MLP neurons of a small language model. Each row is named by its layer, matrix (up: input weights) and neuron, and shows model dimensions 240-335. Each number is 500 + 40 x the weight over its row's rms, rounded and kept within 0 to 999. Numbers have three digits each.
After each neuron's rows, "fires after" lists the tokens most often just before its 100 highest values on Wikipedia text that the model never trained on. A number after a token or word is its count.

L10.up964:481563502523499476503548547471490432479391488489466461586418549512549517501500429469546473553520556499515507519433580512517499454460500479458482451516457472386425518525453447522478519450544543533561560417510469509486536564498483480465504519414435553535462496520480491532500440492532501572
fires after: ", " 42, "\n\n" 9, "K" 4

L8.up224:515523401488511521522448528457510515470540454520523551498567448470542427551480570563508481521522426459513520469562499503573470528530483510498423528500456479518469513511570506506529506460463475535486484444538417477531554495520574465503473537431580492530575486462480533508467462449565513463
fires after: ", " 52, "Str" 5, "is " 4

L10.up726:455509543518527537467513493474538510465553484544521435442520521515392521497523571452477493573538569523539523468505495428536474487484551526502428511506514461502429521545430542539542491541502573477498499423571423578426478510531489533495550512485560526522476504490585521547405486500510532507
fires after: "U" 17, "R" 15, "St" 10, "O" 6, "No" 6, "D" 5

L8.up574:505514513526474478444497466501522512463490550519569496524502474434539454545530495531512387519434534416501594553514542500486507525451509559510528459447511522515468523483467555506456516442498501532527515502510473457499518505529472479466504458516510470491454493502475479495538523457454475505
fires after: "the " 49, "The " 10

L8.up1479:487421453482483527635492466537518459426546488523455459492425584463475492517510518492450459547465555569460463548497507487536504511464554565474469527518468465494530490539452456554539485489514481506527532479466487520523498551514508520489484545487519495468479439547539486526484464535431559518
fires after: "\n\n" 32, "the " 22

L8.up959:462464485508551425471514503571586491464522543579461508435533564511432511480508522527487510475503551489593540489538464491495463515470468562500516505551516455469537449518460534546648494499501545534414481561508427496524526488493478483494527487537505427503474452421510532452531392491517483490
fires after: "University " 37, "Clade" 6, "Court " 4, "Minister " 4

L8.up253:468418547527526523431469533472488534515489598462550517518523624496543488488492476530584492485491494499517493423404471468531488512563510524495499542518512549459554487485494496479479518530472514557467469558471515500482429416511520473511517564540553528583480425494501509446503590550438445520
fires after: "| " 22, "." 9, "H" 8, "Anthony " 4, "D" 4, "C" 4

L3.up267:454484398547548480529519516494583482549570552487455490427465508506508540501472540444514592514501380495533518495456511488493396544485515557528487442516487474513533481493511539512529548528484537517441488549481436525485527501523538510450429532498507402517540513510446499486520431512563550500
fires after: ") " 18, " " 12, "7 " 6, "2 " 6, "5 " 5, "4 " 5

L5.up929:551530487537535581485533495450473396451555494592505513519491557536502552562532422499457445532568491549490505547514444481517470593487450485534484538457547455520467478486520546419439567439518517506539567439475493506472514500527492524463513525520503544508523491557462511542517436487525534511
fires after: "|" 50, "===" 5

L8.up1461:527516518500518491461515473464520472459554480488516443529540540540520494525533528498467450493525482476480489475470464502543540489526478466551494421491506525448516494513568548524537502526520545526452521509488521520472560531507522479529517440487472500469478508525497540480513447430476522455
fires after: "0 " 21, "1 " 13, "to " 12, "% " 5, "would " 4, " " 4

L8.up272:494478490464518562480510423431569488493503468460512502589495619476476507512525499500582545447483503544514460484492518529435480525548499445429534560459544588438493492546483535450505516443552495493405531513515581458480490421492483541519504383535531551569479507488461552459529559455537420491
fires after: "'" 70

L8.up777:467545495494443496427474555505474473530545512512532375473450502501443465475518548508482470468537459495503513556519558420501447495406586546572495561543486534570538484486509476447470537416452523425521568516478556536498505516498502501514513478468540454526489510493515480418504448488496491523
fires after: "in " 23, "In " 15, "(" 10, "- " 8, "a " 5

L5.up543:549440468475474470494528480504563509513511534521457477538417518566577480488522469504492482497573524496580546467472446476533491436518499504522462565497472504486514507439443492475453529482530578475516492515594460515527476438501488486513535491555607518506538498510572511427566552451485557424
fires after: "\n\n" 25, ") " 8, "|" 7, "life" 6, "career" 5, "he " 4

L8.up445:424466438487513537528528494486519408597499512432532519492531585568526499528580466516530553541517488429545523489509542455518475538490509530455443486464574465543484464545545496469476501564497477454543501456497410465479452505558565476466534475549495547567525556467462477473583500510502503484
fires after: "| " 32, "the " 17, "The " 13, "); " 13

L3.up238:539485515474538557517522558559572512528524491505495517531540407456466527532547510528460477426505493460495468605467474447453541485542467506431470442448505506484491494445592491487485587502467469529476553430468558458580490554469555413530578552408541478519468520496476567460480550471481516522
fires after: "| " 54, "to " 5

L8.up1052:491459531469527499581584449461484497596544444518567542461466554437574516522477473469496461504410529522522501493564504537527480522481505548497481497492463502514476521475475560514525399500521614431488498469488487510500497484454498538494540446441473588515475438515466444512548491474585458514
fires after: ". " 23, "The " 18, "the " 17, "of " 5, "sh" 4

L10.up1001:526534499540529616495481483489480466482495539420509487387507588490588513504559482503508429489456520472492517549496433486522545391443522429454433529393500539541364546514530485468599543543435512530529519489466572493451526475471511466524475507479543514496426412484583537478499523460485473418
fires after: "as " 26, "the " 18, "=" 8, "As " 7, "when " 4, "was " 4

L8.up1516:547517535491580442489496529467559493479521491503478496504522461504480503544508444538497561477526494514491429517547503469561494470532499495447459522484521486490538484495505480434517479518552489576467536485481418499511453482498509524514561529524492480525495552582508460512494408526512439508
fires after: "the " 34, "19" 7, "Sy" 6, "United " 5, "The " 4

L3.up1347:570491493525492479477524530515482515523443454438485501481457487559510524508462490534471542545483522543491512470477517499492499505503495486447526556471498508417515465523546486520462468535502504441526490455451503535445530463474477525490537572533421493525495471441482487481542466488546474476
fires after: "| " 52, "°" 4

L10.up47:489451535521511461500466523518483544540562516484472525499473500497503462554511541574499504447425546445463479519528545558486424487468428546524483488534504525466480513492502494438558556465494501543574563510480544523441456515442522424478542480505532535511497468507490413489542481485528476465
fires after: "| " 28, "3" 11, "1 " 6, "21" 5, "on " 5, "5 " 4

L10.up1301:450552555499479557537515538451458517505441484409486475455495542448588504474456462554540475465590534503564501513490575554545481541549533482468541522420524541581529471515547513479468532479481488498507512541458491490528543451538546470504460499553508531509538505538504528527475438563503564534
fires after: "| " 29, "as " 10, "1 " 5, "2 " 5, "(" 4, "4 " 4

L8.up1467:472505548459546561546477576495553453469555487435520490436513521434551486558544539504511456475520481503503474493480524555494468469498510509518486580546540482500515507530466432478509430548454477495492516555482532444472486433540478495504503524503476438439530490495452528542491457529541416522
fires after: ", " 35, "ij" 6, "Y" 5, "L" 4, "Ch" 4

L8.up89:473420578555485498504482468460486469507508480478509475498524579534482493522501533571460507501425566529515516466452460468583540406537508562467517588517520483548489511487497518481504521486526530424491476466526549491544581582497476531495445500532489531570431604462512451461484513433526498536
fires after: "200" 28, "201" 13, "197" 7, "198" 6, "–" 5

L8.up875:507501523461473570534469483504468571523539507514527470540527435507485544498500438482436489509529492459551418486444550525530404546506543574443536465505445505476483547440479524531499474441455520556471470538547530493487469500580514465459490570500488463601556480471523515502495522551518474480
fires after: "201" 20, "200" 17, "198" 12, "197" 9, "199" 9, "196" 8

L8.up1300:549467462519546477517513573534515540507421450477517541494526527504528467539466428493523462459464492556451471511527429494451520447517506485498497602470433565451522542494473464456534544492495503491448481587512515455532567532522504507527455503479533459512537527522548548558516516517468441537
fires after: ", " 44, "V" 7, "P" 6, "Ch" 4

L5.up960:483494536517449496483519455437388532558466450507529488512525549421449505479464407497522492536521476528485541500428500518529530497493539481531574534462548496511407494423516518511438528489482564496498537525530557476479539523507503458491500549458500577522536486449553443462511430471493467507
fires after: "=" 42, ")" 9

L8.up397:420480448585570559527447537470509553465498464474609478462496501473564473477573492493434455521474527488456493564556568517596406472466439526565450482505523466589482534489527512462435542582467531504475502455501527446451478537554509406483447464534496449522501563476488485528499563538540511479
fires after: "–" 27, "." 13, "-" 10, "/" 7

L10.up736:551463465493532438484497569492484497504473472498492469455468478466483484553467582460573448509537493464523491544455453526565531495484501471481468490543528502558581532516482500551501493489485507542507560544481505533475523519548518593464523481522460603555494566537496516553552467519475530440
fires after: "| " 37, "Infantry " 5, "st " 4, "Battal" 4, "the " 4

L3.up666:525482505493350432511594487503503461603519567482503482484494601527480535563448561493539523553501529539507525493499459520511517464506458529497569434597506464535535483453514503483469520512421544521455472515490539523448507474480501536439446526453518410506490473523497526537496532441463471538
fires after: "| " 21, "; " 11, "- " 7, "R" 6, "M" 5

L8.up56:591493474478392489467508567475513457477534498616545475530518503438509492504531548476420479551473478525630535543516492497468461459525580511517505498533372429521557437449499493459485452507521513517466500502529572582592446493512503476461445553561545504595580508535534482426529556506515612484
fires after: "In " 52, "in " 14, "196" 4, "198" 4

L8.up1209:463475516556519528407473456459511492430507489521468486500525456511579566500487486516431564479516441488520573486483517455520526541550563490524498382503512494506511496502500520546534483502525522569475543492464495462486509436455501507502463484509542445525445533601490451440507459493535544534
fires after: "." 61, ".\"" 4

L5.up1307:451569491453495559536496491479501497491499558550453538475555642519537512493406472486490508583455501489521515572427475575515441418489458495540518523548483475488505472507482463492513455504550485442496499459477520539550525508477502447519532518491457543445566519544527428544500474502506473491
fires after: "6" 12, "3" 10, "4" 10, "0" 8, "1" 8, "8" 8

L10.up1434:492473576525451427549525527536536500502521487481524529446462482469485550595538482528487392535473501573506539572550484434537555607474489547525510518532503510503480492466514506453412485538430516463525512515487443491457442500470519407523440454486528518497463594544516469573495475458543480484
fires after: "| " 45, "to " 6, ". " 5, " " 5, "the " 4

L5.up1513:448478448501426493487505473533490428532509568443539546542443542555494461485459573557499491522469564510452480481453585494507500482468476505529479502447540490506519503465515540574486490554472533521562513487401498505469534504444413492556477521515399537480523514513485498463471516458488526473
fires after: "." 55, "==" 13, "|" 10

L8.up1287:550455548509522469504485494476533558517495506492490529568550476486453518578557512516524502479529434483508584444469549447548493501503530457516448501491479596509516529588482491459592525551461486484481537521465482461483474591568453512496552560518516524451527491500495493481508464445396432466
fires after: "No" 11, "M" 9, "S" 9, "St" 8, "D" 7, "C" 7

L10.up776:474490473504502474534483474463550476637505490472442527514518491537518476455546434486500491405475505520519410492460459495513533559491554522397394583519473450487574495483486558522473542462491503552502491488358494532536442447554495490506465462492515466494487495514460540395491532512493519492
fires after: "| " 21, "1" 19, "0 " 10, "1 " 8, "the " 4

L3.up660:420465591479475475501463442504507509507498530493605501508527499427505540514544443537400579571459499514545475574492493512518510534482475517562598484573509516471506578460537476447487572465468478547549509482470492548434503550495569527528546402500491502456495549511480462543450471508497549492
fires after: "==" 44, "." 35, "===" 4

L8.up1276:485474505558474496546472457532451491447524533538434449521536510510481437427480502526593473480481458470498504446507536454520492480548540477492491544450536498492502538574457573520504419430587498487509487500547515566523512567477559467553506457495502557447491520443536516550536436436507495508
fires after: ", " 22, "the " 20, "-" 6, "The " 5, "." 4

L10.up469:450452490538453469498536508486465418502541467525454443489544505455489552500473493514540453420504527526560516557525541597457399471506461544530522459537476587544513554558473513469495449529593449492507511518428431533404496508541478545463445535513518524578527464543457594561556555502449518441
fires after: "| " 22, "in " 14, "- " 8, "In " 6, "from " 4, "to " 4

L8.up466:444502560500524557536507477512551423521463467493564463487550576473526530446516602510428508490566493469462531526487476528556395460546492514480489521603482541456486557517528442478483451493483470512539445465476454517458523558502459549523482453437571462445477483496487529529513510481468518526
fires after: "3" 13, "5" 12, "4" 9, "9" 9, "6" 8, "1" 8

L8.up353:508539409490478481528462450550456546554500423510452524467468524443520504500478468509485488533528515519436531509498522471536441513424534504533493567529493529402416512501513447491485490531518521456455536530557460457498469511473512453540554503480555461544503548520465480438446487492554487412
fires after: "| " 24, "2 " 7, "5 " 6, "'" 6, "— " 6, "″" 4

L8.up1531:465459506502523493481498456507530505587547502506524465551532522515508518489545430548486456458551558527529538567487489488515441555427538476578488536497522451484485484484519456416445572458531396437453493499517443397514430577511537478484532470499424512549487477470480542500483499500486516466
fires after: "| " 40, "\n" 8, "201" 8, "- " 6, "200" 4

L10.up1265:503537479476449498532507605524399457453495456490478491526500454505451541493514499511481457525457486525502515470552494506429469437450510504492490471489463470461436457511498450492443528414503523471511490448512506484474476493417515477463483485470468500680442476385475496497395517606439458535
fires after: "the " 34, "–" 6, "The " 6, "200" 4

L8.up507:532539531476501481517576488467527513456515407492471507633544533530450499451517526509418527467553486492523550534535486503442487502502533532606529583515484511498457488484496530478511528518456543539484475439484566484498551521473519523465584571517463484463465472478569510453526443454498553508
fires after: "the " 37, "Kar" 10, "St" 6, "U" 4, "Th" 4

L8.up1307:490402545521469600522547446510550539465484502481460459435463483499511521488542465536515549423492551512430490520442515533457579513496453557461541514502463529416530544609430486502530476537516561503562539517463516471489516448541516476459507553495583440465427573451496445438466409484544478549
fires after: "the " 60, ", " 6, "The " 5

L8.up118:517401520528484452497510454529518433427496557474499504440573509519511480505469518473511459554498449529548453545515526486474525518503538465483497469514518511476541491561506543500607480459490478513555432577550480444539503626498488460458533464540516432509489479545448556509517463426405425546
fires after: "| " 23, ", " 18, "ass" 5, "M" 5

L8.up1474:543512531495510538485485438432416500529557503491528479558558535430431451536495475539499486526619515549490509514462513506485427493511486516478492557544458469550512417500559511484499492584482466479497489496553558501507540484440579483474442530536558528466556503528461508513574531508461509547
fires after: ", " 79

L5.up356:534530474467455462453551471501542487506426378444532503473537534531516526519488464522495559447438496501554554465494501535586485491537516534485519527492588552561488553565468448555477489568401545492514589553488463508518483492546482482493498517531547485478607623522531525529512540493515497498
fires after: " " 35, "5 " 7, "| " 5, "2 " 5, "4 " 5

L8.up379:456462567555488522561521556481491452464519499542440563573463522547495527450550512502488506476526521565435496449478505500485480534529457521502431501521492455539525560547514469520530532531474563519491487525373494525516454487530388512489457499494576522508466478462521490521528499546481553485
fires after: "the " 36, "The " 10, "tod" 4

L8.up1022:447516471524544521437540552438487475462537480538463466490432524525498516507537491453535527511458488505550476386405589508540499497455483510562527495499393470511488492581489439473526499486570556496473540490406439457482567561518517524483550457465514507502521528526498508476535472449490458535
fires after: "| " 51, "(" 9, "Rio " 8, "the " 6

L8.up383:527498548485522483535432529505568557503551508476490480581424520512416455529475529531527508498508506487529490512482455503546478485502537505607566504520475543485505558489510549473534533518457456431352527513507485473530510481503442503470455522473493526428403464475467452494495478512528498556
fires after: "United " 20, "S" 14, "U" 11, "erb" 8, "'" 6

L8.up576:524514484508414519464457528537482518505499493509538538450566484516551468479492551446449478552512521518506507541529437507601485533466451544454523448505544555501541531500518562599483448577506466500542522530508430493501511521588456465521549532545470435509501498488421554552450412496527541474
fires after: "| " 31, "0 " 17, "1 " 7, "3 " 4, " " 4

L8.up543:504503436486475459432474519560451504516558535478508478482545469497535442456575505464509544526488499531585477474533554459551524514523470470556445423506448451543477525483433565526465496516527492396498499512399517565470571530491487458555441483621581580465485483503526503473502500484497556492
fires after: "199" 14, "200" 11, "198" 10, "201" 8, "| " 8, "202" 7

L8.up911:498531460459480528503494469434498476448465416502487449540473512542503483557480482467495498578579504557529570517498518568518441522558522478445427538443534559532463535532494449506511470449576544498473452514523526533467539557585490482512531499534489459498533545562504473503503460513485553517
fires after: "B" 20, "Cl" 14, "L" 10, "C" 8, "F" 7, "R" 6

L8.up1122:464465492498502490489467544546483476508519569476475514487472479490633475481454479481519508413502478456508495481451502486502524488558507479462524472536533516425563446460546528521453505438561549494519518527523448490494505447508528514513474464544522423559475490509501539503516436496499482503
fires after: ", " 55